config = dict(
    hidden_act='squared_relu',
    positions='rope',
    qk_norm=True,
    attn_scale=0.102,
    extras=['capped logits'],
    init_std_o=0.0,
    optimizer='cautious_adamw',
    max_seq_len=1024,
)
MLP neurons of a small language model. Each row is named by its layer, matrix (up: input weights) and neuron, and shows model dimensions 64-255. Each number is 128 + 32 x the weight over its row's rms, rounded and kept within 0 to 255. Numbers have three digits each.
A block is one neuron, or neurons of one layer that tend to fire together. Before each block is what it responds to, as a language model described it from the Wikipedia text at the highest values.

Responds to: Ends of role or relation nouns (husband, father, chief executive officer, coach, owner), or the comma, colon or line break after them, where a person's name should follow.
L3.up331:160171093162138140104144150137123121093146093120133092096121173162097072120172124161160169111099142130074115145132118128160077164079126106187094133154210151085110155142194140171130128138114116123109080112139156092183151122126107171109123076147127129139130061089160087139132148128188154121073103098159125128132137123145133126151120169129127089137122171092072128098205156143073119088115148163085128100145099123131153172132142088131101138141107112136164148118133084180112123114128147072111169126066100135098088120119128152146181084059108129123132131149108146123147138135108155131
L3.up1123:079153109145134128166152107112175069167140139118170099108200095175095133142089130153126159151092134128139114129135165145107141171079081088111137135158172140154123189108096106108099155174110178143117186148178086101158180158129105169116149146113134113169149095141168115142137045102185104079093169103129100081102142161165117178142144129053058151164086123142102129204154132117145154086124112114151112140100145115115175147108138134152072123161109066165138130109108117162113102105164106139135153160150122137109128088100137122105163143039131171133151158097142141110149121197128124161
L3.up1301:164167089149133120182141122134103069176160198136146106157099116167036114152170131131111145171135184163097092154121106151104100195173111106129144154139107136130087155097121125157139175139151130139193169131147138112107169147126127121157165158127173109163142115133142175113136152129153123112106167105050139153127142141106128175111131194130114117182151117090106149131173131120147068076124206054042169135142164138120149083130124121090063121115155078123119104171102130143135130107119122091087144126131116139121138113142124085129173159087102191167102187101142156079158083170131176160
L3.up1566:115137133178122167145096131120150118129106176155186074075073073119088099102115149157063160104127167097139086101117094132165088131118115118156089156135153109149113191159107124129114082142098141126196149104163150157140148060175100157094149173177146163123144129127164111111101064158122141147069141158162107155102106097173126184130114070089122143104045161165134148164126099078140143153125102199116072133127132143162138104134093170159106171100147148125087180130124135181103136134146158137169149057075046140139188111148141142066127168115162148106140052123093080106134190156087149145

Responds to: Measurement unit abbreviations right after a number, often in parenthetical conversions (61 cm, 50 mi, 24 m); more weakly, nouns or months after numbers (5 October, 11th place).
L3.up88:208146118043170109106120142127060128165149082088133173124088161098166156109126112112125075127166122082112171171075104083122067121099076107098101136112098130180113151095179118115097153175144111101167142135118184146124133094064167127087175059133046169087117116075084161110177104119109143151134084139158112079125096124085090079143113140128119115134092110117119116119124143188119096187166190155125110189097122154194149193159133079076160177144089108152140112136074092163107101155102090125087084129108132159108114164078141104101142128168115127112121119092145118161113097175160119098
L3.up1890:190147119150125173087094122114138115118130128166166179118100097143180102074107158117150110156105116100055162089101104123138146103116137172177106112119107127176127208162129180062121139111105126102142131124126158084130127084094100133089139165244047180071100123105096138168200084190094151159141146119157097061160102080090083076087119205118177125079147107178141122066142154115162124111151137136113171094103129082162108142090135136131050115066085104099105195165137139105144169128089192090076127092107144138147118115162136128120156142127140085149098097124127122153102101126144113099
L3.up2610:157128132153158146074126113101095153104194134108135137196121191132154091131134138153159145198129109100112127150148126074125136102171207153164079151122088138141078191168114124159161145118106103148142154139146180119110117130100096139071154139142091177073135114052158087167130153143143132161198136152069107131143155026118136190123134113128059115105155158164129159092118138072100124117092157129106138066154102133185125084135136109114134120034080155158116108122141094134144210156062133059164074133146120074154159164170153123122130169125157112086186112080133080139144182158128115128
L3.up2703:162085124140103157135130075166142067145136119141176212149152127132143043070042144092137116152100141125059154125084128124144161112107134196141123112135139094152180204095100152082133124071137147107150139118097173100126119134093091096074126170183073152101083079085140137086206076188127157164139126129154140076101094135093113077139177133138111041089056088117158145151184137169114156143121098102138111163067148173114132110110096115129108125127087105120111204177177120166122154101103158085124122100143088158105111146156127123087174115113156097113130103123103117134101092122126130129

Responds to: First words of table column headers, infobox field labels and section headings, such as Population, Time, Conservation status, plus for in Endowment for the Arts.
L5.up1679:120142158191108129107113128117122161084107129156140108136103113185116128190126134124178125112134144098092070135092135156139087035096119149084126078131161147103126172158180174120153124156168131082146143165134139148122101141099138162136058084184106118104072084056124103153109114164150093045144080143152154140112135138096136183154156158184107142174168121162032115163175101119108115211101137078102177107125162093139111138125160176137083177139111147105115118091143141090150144112151101110140106118170169150105104140060152176093146194106151136106105187180110198078150092142110172134
L5.up2308:160157147168136132166157108111142135123129126171160161108031130142101068117109129138170114094071148106116081128094172115103103096135085157122145135160202104124096155153143168164115176113144127124181086151110138132096156151132139150147083103208110132090157094088122132144155173160142188124040133121170117131160182104143102160119121110105123108122110172098072140119160085156111147179099121097130160163114126111189115108169186141168097155123147189080111143110127140063129161100156149088134167128120157136136087151091136133117138117053082167095121136197134136092163098156142130146
L5.up2568:182142071146180130113153166134181129126189091217120190172057135204116097148089120111155136128057110119070100189069156134073103154164131165163120095119160146111061135097126120101073218204158113042153090178174147145148131163112109155179084108125057143149078149098157110083140101180159123099127118163068103185111128123100151073109130115128112110106084121162137134140111070130111093154122133115139160127055139182151154139098192177124074194152117148125073138154154154102169124148077175139152161109183126141118176177111113100133141194084193159151095151160106118152166147091182140110
L5.up2967:098082084177177130114166178074123158093161143135102113117127152157129118114153142146171131150147135146140085176136083106142178068143114128081086141113173141121110160181130120199155090148142114133107138158069107159154151113138152152126114078137128090124097138094143125140144138126120155115143105120172134153082113139081122119101130170160144128089202118173138113174149110100087097159066076111103179078081176084123111093089146058062116207091093123089124177124122140168125115101158088146103064179147118158116124134195199107133106087087166142135114111166100131125107062174082135157

Responds to: Comma, "in", 's or similar token right after a person's full name, introducing an appositive or clause, e.g. "Edward Hubbard, was", "Carlos Vallbona, a".
L5.up1248:125097069112134184131176112110128139093204176134097111162126084159166133126124138142126158081077081072137163082122166103135162093120088119141092108161139069134102138159149122117115087113113106174115192213137183122169103120066122134144164084135088093101117116069080119147114103097156122147099096115127131058128074125126117132103136103158076142105154141077073158041122149140184164057149103171128145080134104100156157164076131161121161162114127135132198102145163133152128117162072114154057114173095200121113162136118137140108178151140193153122101075098104136153103150111144130114
L5.up1279:131134132108130153110100158117069111233216137100162177103094052145154094097114107156156136074121128104087090091122174108110149100172107112160083150118109135146179100124108111093190147192121150118136131142130143145087059095051085118158143153110143111099044159123153115155074098135168081155109168080136163126120129173144112159089134102140128129115152165124158182146105100113072179123159095160109121151073196108135097084104118127090088125081196169150149138114105128170119088134100108077141111123089091126089150137142137142104117148089162141115118133109159147150164123157133110104
L5.up1869:109201153137105085131087134106056170065156111104135157132153117148162102061094123201111177123099102135120134094117150135162166087159125148087091141124139134202132120083110121134147117104138127102085130118153129158149119107062137127136136100078139197108071123052075088150155066143173142139098160176118118178082098093147130112081120127127147125128154207145161161089130118139138119173173124145117109073198133081131123122159140127104081087166159096165146132134100126076092123146107127082172160162077178180121185110177106124138102147130183123144075139123118094165208152160137086080
L5.up1960:120169113088142144073166119114097124089189164107158147103135068143104132115074156155120165100059074145128112099103161136132147098122130128065111125170150119085098158099114133124140197126146103150115120155075178071178127095092048102162115117112133091105124142063118078150124063129185112143100150123132124155115084139119102099146156118151130142100100220104106146077075123096116119088163088175105203086137204054136122167097119139123095125114152124185183178129118154104112108183124130138107111147080138164009166140130102118135101103073195159148101098134091126138132128185120110147

Responds to: Mostly the comma or separator right after a full person's name (sometimes a place), usually before an appositive, e.g. "Keith Robinson, Principal…", "John Drew, MLC".
L3.up433:194163120164061106167132059156123072115123108129133131151197119134167183076124149173157144102113093107104095088153117156131181179086146123090167060141051122136137146138120101109132111110116143145112095149188138226159097143076174131108149111139066147125063123148129089130096115110091119109137127138111131130128096107080132110091134091163100150139128156112096202054149108148151154148161119120133128110149132108135105157145105095115147131129104171073101178119173112180077072143102141154111077155134126132107173091122094114085149173162119151153121045084135160091155129084156163098
L3.up765:134154144104111156133125116112122109130151145089142138125131148115120085146103154131163148130107142174135087103109101152109118117139180095081100148130137137139147133112121120134171173163126179077087157116161137158131143161127136127127167108152106109123104114121142078134101096133206146126070164142141136156070126076097113166106102166159041123166117177174150233117163091130077119096142159112172084136083182155129121122103133140101067121107189117140117167129129166142111067126198161130110109118114103116104095082136150093134134175107125146144197046096111089135137155110121176103
L3.up1733:117107133106099092080085161120113112121168105132132138178093140128154061121119155129169134139120123130124061143112117144151143191140115122061133126136109172102093154096093174089183136129152103098150085125162196071078123090110159131042161101156099191165090107072088075140100134121139138154126174156057132169101137120099096132116128081153038131130067155159105186142179093105182140149083116116147142098130098188183205084114120096141112114100085156159110146185151131177077121223131068063147135137168049156125139145154145152186122145151099125132125113112129185153147131148114169140
L3.up1819:153102109140114143143134037143101144144092118106185162108069148126156144141111161114148129140165079167150112092052098127136135112125129138115157136157151119087172176130160127095165102096153139136102162123119117154113091084086102101104124149159144167149101134161126103131086111139191124142121165143098110174132104090101076134102181142100049142113098133097163162146114134123157130136152164153137127125091156206119119127157058192184096137052114150140131116167135127119116033161099169096146111128139120124125137147146138061175135144156126138146155113106190048075145132127186151079

Responds to: Job or relation nouns (writer, guitarist, coach, uncle, husband) that end a descriptor right before a person's or organization's name.
L5.up813:089091177114103102113184173123073129173141159139182123133088114175108127166073116122215110132092092154092091108126149171137160145142056098100134118143079122105159184150141153184137135154163134168126154125114165116162173121113135143111135162143087115139140122056148150085126080125162197095096150140180072131106132115111086118129176117069126122114109134161076125092115176123097169123084144132084188151131122104126161130106102118132050134115145120107188182128139104065022095091125155115143070130137169144106149136115114141161113106112109123116147134095128090115153124090079088188
L5.up2491:170165119158174149130144123122128077110211162138145133074077149125127153129071102149128151117133128143114095132175121133161137088136126103125082139101108110107129142096105142137107157129135149168111116108167138065122153121124169160155144139135131108087126115120167121104153098111146111139114114118154125127118139188094132118098122203112086107165145105163155122092126181127137139114102136173053107115117150144095102165104141099194094129140115112119158156202143114155118113152169125069137127145077074147115068184115131096152144103094147175127169140132120089147122135192146134133
L5.up2500:128150131127133144123110134115122145076151138138162123022116144119101136099111152148130216101115156160095103063135054167103110148191133105170123124199191156118145156163084150160114161156153136117061110146156193175147134132114147177159122122138105171073125128095113158123115160103148084197138135148137187176111171111186104118151104101062134127134155131144103167095140142092142148105081125149063087149162099131157126160093135140126070186132143109122136153143116106184116152116130114080156196063138102121134094098062164104123086143143114130137139164104092102128124168106088128081
L5.up2607:128181142156128137111099141167171113134144102148224129063100170143104123111081122152083171075095079108145033105108142153159100092137074058150066116105123145103090127132086165141102151097156119178127160097162101089198126121137100142168136134147123141141104134097172182141118131139123117139061104111150095090151130148096102146125150147057148119194097126122130111169131134087076177096143097120096150129124169123141120134109108113106133123117128091085173136134090109187071103130049149130091092133190104102110088103178137132155124120101169107123196109088141135119149180149102096125

Responds to: Fires on country, state and city names (California, Tokyo, Oregon), on closing parentheses ending list entries, and on "has/have" after a subject.
L2.up692:186103104133088175149130100105093101123152178133135140101131174153155148123159160112253154116130160086112148124125128106140155138174112191099149131126074083128151136135144187099157180098131090189170125127135160102119038114083132164141163133135122066149050081066140043133159142198080154128150120136136153149168132094136142142129184127144103100099122154110172144097139137121129137155080157131064155110090144165134128139126153130104107155166135132146149111135163102105112116153159088148134088153091194077127153132174084091158145188182122084110158077116154104151082090096112146114

Responds to: Unit nouns right after a number in relative distance or time phrases (three weeks later, 45 miles south of, 400 km northwest), plus prepositions before dates or periods (born on, since, from).
L5.up274:133059133155134182080192177135100158118194192113139108130115117101105086104104161084134104117121142120066161195076084099127122117112107111147124166150150123192088132088112135122123105146141182147153097147133184146104120141133117149149185153117118133118144134125105127077160096121145127143146113114099170075161092149126113157105192174140060046163109153099117159144141156162161056160142135117115077137096159131160128085154104070084161122134194112145137136139130040147105083080083166167087202167136124125142163099173126179105147149157119127159116153065123121112145125111154167089
L5.up1639:140095096156126186139102124129135087141140108135107210091122065155126076098041165111122076140049101137089128094124143146141098066150155179069062138060091109162103149135096203122145144140081121128146159128129125125135090099097119127099124121145150144076111144054103077080134117105115084140133181142098148120156065086074094092101180120105082089091093086139158147065165142149116109166155149102102113088098145118125102124111129120129140109159195122118169212108141162131120033161108164074123135142104144130127117216169135116111103166108175144155142116133096171130176119192141168104
L5.up2894:144148140195104170114145094129115155147138158107102119124118098149197196124105173136125103130097108094149142132130094096176075109099139088085146168186077162155124101120114149132174141171169134144113112165138188105091104111105132175086128123152137140158116109068128102097165131106118141052107134096137129074123125135111104088110138106162095085100121145153097137116175108172123181161146111090189111091176144144156107169084141047082104134163076155169153177156168107149115109190175092134143130142089158136132172133172128157146151147094011106156138082176066089120132172148166146109
L5.up2904:132117135148087175128147134116121099110143146125105157107093072137131103177041159122153068088102110145106115120121132149154101047151134188102131108074067109152105192168160130157189153132126147156152125177108120055082083060120146148117104109163138154103142147130139087050110130093101144080123147132131137065154126091080141114118158171057061110075113138115177164124131118132114145129074164180045098112147126121128110166096140095161152110147174131162154127103197143120136123076100108125094150159140113118119119186150160126197122121130144161123159067106060107102124078146163110072

Responds to: Nouns closing a modifier phrase, often after a hyphen, ordinal or superlative, as in First-team, middle-grade, widest acclaim, and usually followed by of.
L3.up1121:130107106151091070090077142095076179136142126174122120180155122197107116095145143126116111123148126079116120113107151065146134149117140209091169122134113114171133164118179149146122128097114130159111159176158137077121119139091078185109108107097106095093137113078105099088202114138127145159176164136043111101145062118144121109138165151122185086120125125173134171081110181146191135100129161155157113148156206125130170186176137071085161163117154141128129092057152137169133171135125141141092105165140112128148064172116126133129168151121173066098069172163149135133133117118169122096
L3.up1562:084114154100099125131146134112110185115189227164141094140126230152131179095146144068132132119147103140125075133124129078099113090066136087103094133087113126125072162168162127160092090136094096130123118181202074114169125183135088103113121082144086117093140098062146119120104096162126148125118199075150104085163093133123155103120092131137126144125100172170141091196121120118166124117107167170114180111111117094056127163159194157129122153104111129146156112130118130161136150164127100136118117159153181104184054163113112081139197144084135124139123114182090069200185132132088082138
L3.up2758:089123100107161151097074140043171120092146093193136075086134171167089168183097175195120197136135092143103110104117150136106134082154198149100074127131136127122129128126148169162129104160141177144103128141137077142127189104101176184099143100131089137124072113016142106080127175127149150110139165157172151086141151094170098172164175095144105105142119169125170136138074085087094183087072179164090181133108200159163124189163149120141094112134135130126115118175173122159159153148140115120096092131185133053167141155161143124131145139079162081102121052114061097126124156126118106073
L3.up3062:154069104135116096101198118109056165121157172192159142105054085166087129105147108148149099120098175111080188130096138097172125116097143127110140122105105082141122145111162177179161156140201113162155155094151156106133110127080072185103154077142157101098149129156157157115166062182139137081071132093114124121096142174099142206148110188125146139042188113096091128082102129129100165130126097116096147121146131118084114158147153131137097130129105141147092126107130081153071136159121120112052100128144157107076135146086090095137154140164204111054139136141154123127129094155125096131

Responds to: Nouns or participles that complete a predicate and expect a following preposition, e.g. role in, appearance at, key figure in, found/used in.
L5.up1340:152119162199143098114121177139094121139164122108159141140173138155130088130161141092126148113091060166115162154115127157160150099156073104105092121102148126137119134090158146084189149103160160167112175069139161178167165098133074166122142144122121129139125124108117112106192104159097133136084123136178103036109058089106138105124172110150113129070141126115123101139100130112088112124105093134131149100165128073125100203092162139163144088150110118120169170162177137142133116138138081161147079091092133126111117192118056100124085147135108125098085098094076061083148135188085113126
L5.up1744:146053128161166134190137123115106143191093150151138104139137126157119203114145179089122067116112088068111102084155132115139115115101086167140069104067152076103138158110161144127137115120180115111144222100173140152076175145078111144080138143175127141137108108089161113078163102161070145151110088169152094087098108089088092107085169144105153131148107095147129101091175168098097145150156132128092099106152184096143130109214132114130154143099162118084173142072095040109122156202118117114144068142132155098110118142132137092107162151154149116085097094082058083182164127181111115120
L5.up1947:134131148167101120087091106086114121125163178118101133087174163138086060165175172169137138153106170138156115071170126111091221090087086178027107096164097164133089165102178131150144161087153216156172138113136061095086149149041083159135143102131126100124107193082141096120173113120076162150036149119111136065128153188163140133173114159161129090108141129156143084144099110101127175160142157121119152111120137142125162106094194112092159138123144165136064170112132108184100132115122145147126094090144138101095069145135105040076139168154121119097162120100049168146127124113186106174
L5.up2937:193119131170151153143130126132129126067153097209117184066112108138073099146125131115128076114078065166119139167130172125137109109026087108095105135129095155082081171151202199145111176151138141149192125119152163121125137092127061129139126095100110114156143087168140091152107084110078200154167136156157139108114164079101113095100124143126094059116140113118096089154111148135157099138101109154119188088075109111126128124121101113190142144106142148095136118120183152108114122109140074156152076080132143096150126089085089137086172117085157153096170125136108109180153116183134116124

Responds to: Common nouns heading a noun phrase right after a determiner or possessive, often followed by of or in, such as part, works, results, period.
L2.up260:138121112169116122115145185119082098109095110164143119096136118145156072160117113093145139167106105129104101127108114093095103179155169150104109121151107108200175163117189108109115108151155141147102120132100129134151154089081121203138159184144132105111096212120160096163111128100090175135102136100171147066116116135156120144134132123077086062118125134178079169110087127143119157119101100126117105088098149096147149099120141095111092114123116106192159139165190097129152125135126091160047085128137160096075139180103135119093114149146182123128117102170070156125152088104153071081

Responds to: Unit or count nouns right after a number or quantifier, such as three inches, two weeks, 44 days, pages, km; also range dashes and × signs.
L2.up2422:159112163138118130117149175108140078187148141150098222115172141130156105103107167095146084169135158137157159089139155103195105083140147174159112108112082091148135168159175175142215099096185179141160085078122147079116115095109112154060140154223121137095124136132131151129129081158114138161155142174114111127164133077068116143120135149144091052079093146099163113127124110094097103073160150145092154043187091120170083130076089077137164140050106135103164196129138106143163068123059208072115159180122141102116074169138180134111128176199100152089110067116139117106124125164146089157

Responds to: The last token of a place or region name inside longer names, locations and affiliations, such as Colorado State, Southern Illinois, Tokyo, Japan.
L3.up426:092125036042115139129117124186123096148183202127125143098091190100121110148078113134181124126106153124123144148095132163111118130146130137078121132164122131170176151101083136087112163105145195156138170116096137080132134159100136161158146081094092130081116118113054067153212119124116106182128131155088206113162144163113107117148162083151161098125070134098189152050139135151176090111148224111123101108112152124154186177123167112129172134098137153182181168143128089132120082137146155069164134102111105121133080202139158136147106203134143153146109124095112136111137179119149090061
L3.up578:124105114067133104159122091174093098122091127107217131066147154113147118110148181078132085118135194153133093162107132068150078158092190154168168125203129138121146122117122159135158137166176131114177098156142165076118147099160129176181094139118130172160118120159121161093115137159105158135113135124164146130183109151101125155119064226093111129106095124159132153137107130121171121118136145106079134105135145115104166177129176164128114143159143163172163145075149137093136135120120139127104176074155171130154102156134093146126097180153118117134108105148153141162159152112076131069
L3.up1518:119138119120096117094097065137061160136154166125156125134138182131153135130128183145182136129156195120065114107106093098137093130133105134067121141118079137076162147149116150113126086125093162113141144198104147108157109096116141104182119124162114170108133120148111172110136114205118088115163098088122163123148116085132096173110119190099104123114156104102118119163064077122138130132128131113081156116159087178030136130124161119077130148120147179144155122100140045142066113160110095057182132140148164093132122080083087095167124160143137146127137095134086135115182123168087173075
L3.up1889:140157133065082125163096134071134103206143175117108142044105167139164137089067159066192122185148151116093148144033171078129137123117160137131133131118126122130151162150095181114163168130120154118180125093143111120167114093164131152136101133128100148145134145152102123089067127158182153144169160093170159126094084178096149166064119202072083101158074140178134110145100120142138124054116148122082147147129171136080173131089201079116035131173130183131129148116153112097109106133162102116052167112097142125127074165098113119185107154078129202149152158131119141143157137168154171115

Responds to: The word "in" after a verb or noun, introducing a year, date or place, as in "established in 1925", "arrived in London", "a law in Denmark".
L2.up1954:146140147090109126137163028062089146169076165160138201165140146128106111149118116119147072086135128117130051124158119132205131128114101137110172126141138067121204170112220125092093162148178116122146159151136127090087082151059095125110166109186136150093131017162159170125163136086152116143129115132140126129126134075072098148097111123117102118116184053114153132161119100122154153187124117147145147116121115153177134130126127160102130168159121147165133205077138111158099095123121132103147106187136099131123151095075132126116163183132102115161132154188110132100107156090186118146

Responds to: Tokens that start a heading, table cell or list label in infobox and table text, e.g. International career, Runways, Method, Goals scored.
L2.up3011:123102138104109069089140137134158101108125134159123167155079154136132108117137128108166136113149059100042132110129133172132125128101156116170105108101109115086125186138127100112126113094138153081127117174178091131136056126149109147127144127151106116179130089099114132102127117145160118108139117077152201109135144147104100092090152078103138129126062118163165134072183132113109152139135191153153133122085164152164119116099111082092087196121064173160109105132163072139139165132188092132133118135122162132120074151102159147126177162097171088127142154165111155097162094076104129082

Responds to: Person-role or category nouns ending a descriptor, often after a nationality adjective, such as scientist, general, artist, footballer, singer.
L2.up227:148110124140129163128114090114102085126178121136182162178145094180185098154137070184191123124116126147142146120122126105146140120131098127093153095155127110035141171063139118123126084098142141155130121163168128127129124149053162130145174079157100104062164045131170128097137079093147116168143127063143141118172143079101117125138124097102092140145175104137158118183118175059105154089108111102153190150123142107157121107135134115090090172103110088117148141133117091120100141140161129150123088121075123116114115112172117113132173115085114066163147076096158137132081198122099131175

Responds to: Comma closing a sentence-opening adverbial phrase or clause before the main clause, e.g. "After the war,", "In 1824,", "When designing the center,".
L2.up1028:111173116153027169127191109138140113162104089253192160162183122158207123128123131109108119092135160176116135092085095100100132122144142147141154125166150151102151158145092139180094167156142173116099173235166142127132124162123107138147138104133112167183095136076142112162114109154112138116126156168096113153144076157116140122110127103142126122094153139118107127140153113142137125096121117090127175116107143114055132122161113130123164190147173123119134120151113152087112080138112195144073157150182145110137176119150137113165126149121154090155144074118072115133116107132130106058

Responds to: Header or label words at the start of wiki table rows, infobox fields, and section headings, such as Record high, Party, Review scores, Family.
L3.up1923:152103127152116138140177082072118181093150161153108144127168170081125105144139140154111128135072114118086099218153130107122118093101113116138096121096115111126146145136162137160126171138123151126145123150136095189113104060101121133109102097171053143131071108052153079076158121111183141099104065140073216142169128142208122133125126091123090090169177153116108143157098133114144069128106121150117100107110082118160121125075163135083134085101096123098091072129121088161168131158113129119126196093182136182182167102128156088111128143085180090129068139166141145126183144101065153155
L3.up2156:136149130156092148152166141126138186151187100145080173117078142138128179194169071126141120130137120126097134148117156117150169177086162088136123111116176087153061151152117167095145149117092138134128106146180128146107089154133129206093119097126093119186134153095149151044184155172122115070181078127072074156179163154092147149140157160110169093165157101200162129135142109132145080119117117136154111157097147139144093133127103152107065122165130141106088111122137139161085146130154114127183133130105126110113066109094120122130120117053191082089126107230051100111183095106124095133
L3.up2298:105134124154118104177141091168178139102142131174057139150133124103101141111102127126122141123113141098076128151149061119148197142108040146191112164102165121150120149139122148050128127189142167108082104123107114113127165030124124151138119091203077182178146125124107081135136145124201144102081127156084116109151128204171119087113119081133135131086117149150108117101136083083126117135084159072095085162127076126110140086144141088132154116165122153143076137123140115073110120169134095190116169163171115166120179089123082110115101094025088173085128082193130140121211123070051118109
L3.up2645:166099106139120079107172145094130184109184122152056105132129085153177167156127133140140138106151040022106069156157155130148121092130125108136092072101120151130097232149111199133139091201155078079127090170138111144100121084080149160157103103147093134138103101127121084089158131182092158108108086109168141114135160162122099111100159127156139149180137140172097098097095133123107104140124118159117168169119136139169126104135148186085152199102108190124134103184087081127099142113068101139098111079099092108141112147093130123079177139080195133138152085142126147118161076106137185128

Responds to: Commas that close a parenthetical or long subject/intro phrase just before the main verb or clause, e.g. "German doctors, who arrived…," were; also subjects like There, applicants.
L5.up204:216142124142139154124123154099164116071162140185158095126098133145110149058096100112104141146161128104104089147149129164109101135153110160157158127091112120153108170195094150146098151099132133124145118112164135195092113111107149124190141057157098143150059103119143146155148103137167161111161086119137136145186058134122128134145096141169165155097125184171121157089113121146124150144093093123076116155109099121091141103160167148126166150148071149118167117156111116090090153109127198123092138167149087183164154168184092115216157185124159148148089148179163123175117184192176113073
L5.up1458:138169133126183107170145154117129109162109193147139177082115118133052079041145131121128156091142188147077143127125093101126205130095160141074102129086119160171094175094143133150153169126152136111097149113173075096140115147131112143195159131132113142107119119106210115165128171066135154122092122117145122143181085175121122143097119108159119131154101164141152131117147125181190122103113138153098172132173127103145121102138101068137135125052101223097107140123128150102087130146095195119077160136147129128148124212125116103138170126107122175041049064104115118163159065206170152140
L5.up2399:186165155138097157087119085095084116129138142197197209115116092144091130073109108093096128083122142145138134128108126144164148167126090217148118156139094098181147145133133141128148151155162117109164148083148144143147157126102162102216145066165062168109088095141141123140129136101123156097116123116122121168166079150133139128127117127157148158176130149095132131109147101106109122133097051129084113069166157152125163106092120155162108110152070161120146183149155111132065142085114143146077173137122125154029189107110152163179122190081100126112137117122128119162173090187187200115
L5.up2715:126141166114149134082180117123125124143105155170145097140139159116124112108150100088121111134092118126088143175145105096140155147136159212148122151129091143154154133137098137122111135138115100117169144125145119121166137123128158129152173083141080124204031098054143149156139105113108187127094087109118135159170105146165105100136136135187172126119088147133184175111163111116088136160144150096113153059145145171110118119100120166186140122168132103073131147107106133130100109188120155150132104156167140166096140124129110120164122148092083115148105144230107138138127203135135199142

Responds to: The comma closing a sentence-opening adverbial or clause before the main subject, e.g. after In 1879, However, Soon, When suddenly.
L3.up1572:128175088124146184123131165122133157121134142166147103125153156186117141135135119128132156143108136188100171108112089084108129115147111188115161128128148135114147161113085141116120157105158172163127133164129079148137110159106152180131136149121095158103108135089134116111130136166101150146111125159105114160086067133131131168098132109123106111100113140086101171156102143132129094076118079100116193164129146124106127137142181107166117134151105108070119102116096125054125111138223186121048176137090123086120133142148125130113151136114134141130100141112156128173174086126155066060
L3.up2268:121140052118131090213162112112133157100077150138109175056113112111144145176117136154061148134132168123102142174097109106165083145101101159174106152144152162169124131142111123163097161157186130111141140167085114163152138114127137151158162124132124119130133155078161110129098116170120126154131133147129124150112165170156148188100140130102113128155086160064076071188141110128159091073117102070144172130123107127103141123075181106122165157100100145117180082082099136093157131125185153141096151093153124124149118171136158121142146101081149143138151123117142182143143115121127075117
L3.up2568:116189153113065111166162146192103117154108198120162175154151162163156077103150117089139151117126129147116176146136098089127171061109083154104142117106149167089125151137114150184097162146168164068172158194088144106152174129108167193153168066158087173141115172055149061154168142193095151098071144130089124103099074194175111163121148112146097092136144165169115164140150102123147090099152134075069131081155152108136135098117141127146163142122106070064139108131089129099147140162172174144152178104174155136130119118149121143136121127085123135106165121132131204164140103110159160078
L3.up2726:101151118147144153146119142169150121114143132170109127122126153226140075125130119145143115169173121163093154111135100085146177096137155177114143113132104113139144178071067113126124065118203172149137135170103070141129133178128092157159162122137114134126071165079128092110116137123103145071072168149070125162145112163130132130146132110127131116121111176131117102153117161156159139110171139061165176168111153107134119103121124109170144168146135120119099112128126111104127089103201219111071125123109144089120126147173145143123126176130144075127160063110176174160129139151150057100

Responds to: Country, state and region names and their adjectives, often after "the", "of" or "in" or in headings, such as Denmark, Maine, Brazilian.
L5.up963:124101106104125086069131142158093166098166171125120174114097129207130149102152185141189115117152148064134189175131093123141134161168051096133138142076149139116155135082115139154130124128146148130097124158184156116162109152158086167147129132111143159114142146098148126150156079149146098135134148174117117105120141084044148168115123133067115136138094069119107124165078153107208133206115113115068131038053176103088134109148213146108118137119131059113118117095092133178143165109156102143096167186129166117132137111088151180118158129113174162095084092116109133167136186171064110129
L5.up2231:155137111140051161132139106128090126103146160130145155152120169169040131075113150090205110137122129123144213160121114172119070139144127177086154115117101108123114132145132137153128176077118107155131130119111165138110101053129097185185129122144136167154102085076086136116121115136119141099102131113110135119117080153103154116082174151115146110096129106121156114161071136142085114136154125182039115091145128114136152090135114115107105145110162131116148202107214122135092182103113165099058133132076143158071094109077141136174163091106113057136108127141166133125083088104133135123
L5.up2706:111115162121103102107076127116111184086141133119119165158165168153078168117163114146139131165132152120110159174144052080130175128165148104082164169120139162112157158124144165097087172130119146130129147189165110144121113102117113124102170135104113106162131141104139132170074090154101149165153127090159116165106127080177129116111094150120102126103146137144166118079105131183178127151098121126084148098129154095151114159167152100127110152198154124170155147103114122126079167162166103173066126165118117093150116146090053112206166169104129095133115133177125141134124140118149151106
L5.up2970:090137113115121116095119107128163164186119145120130137101154186098193133155167132129130123101147179141115126120093114132156136123184144140132101129109204151092142206140102147056114127073149161136132190187172129104174057064140149167157060134161149154067106180134099151140180142180074109130172079157124154101111169062181119121105155166124081172160107098116125099121108097149215060148101121069099114119143137119153125171111139099104093147133198158140146207121119080091121194143129109094103135095097199072149147150151117139119123205131146156121134071131101071133128176102143104106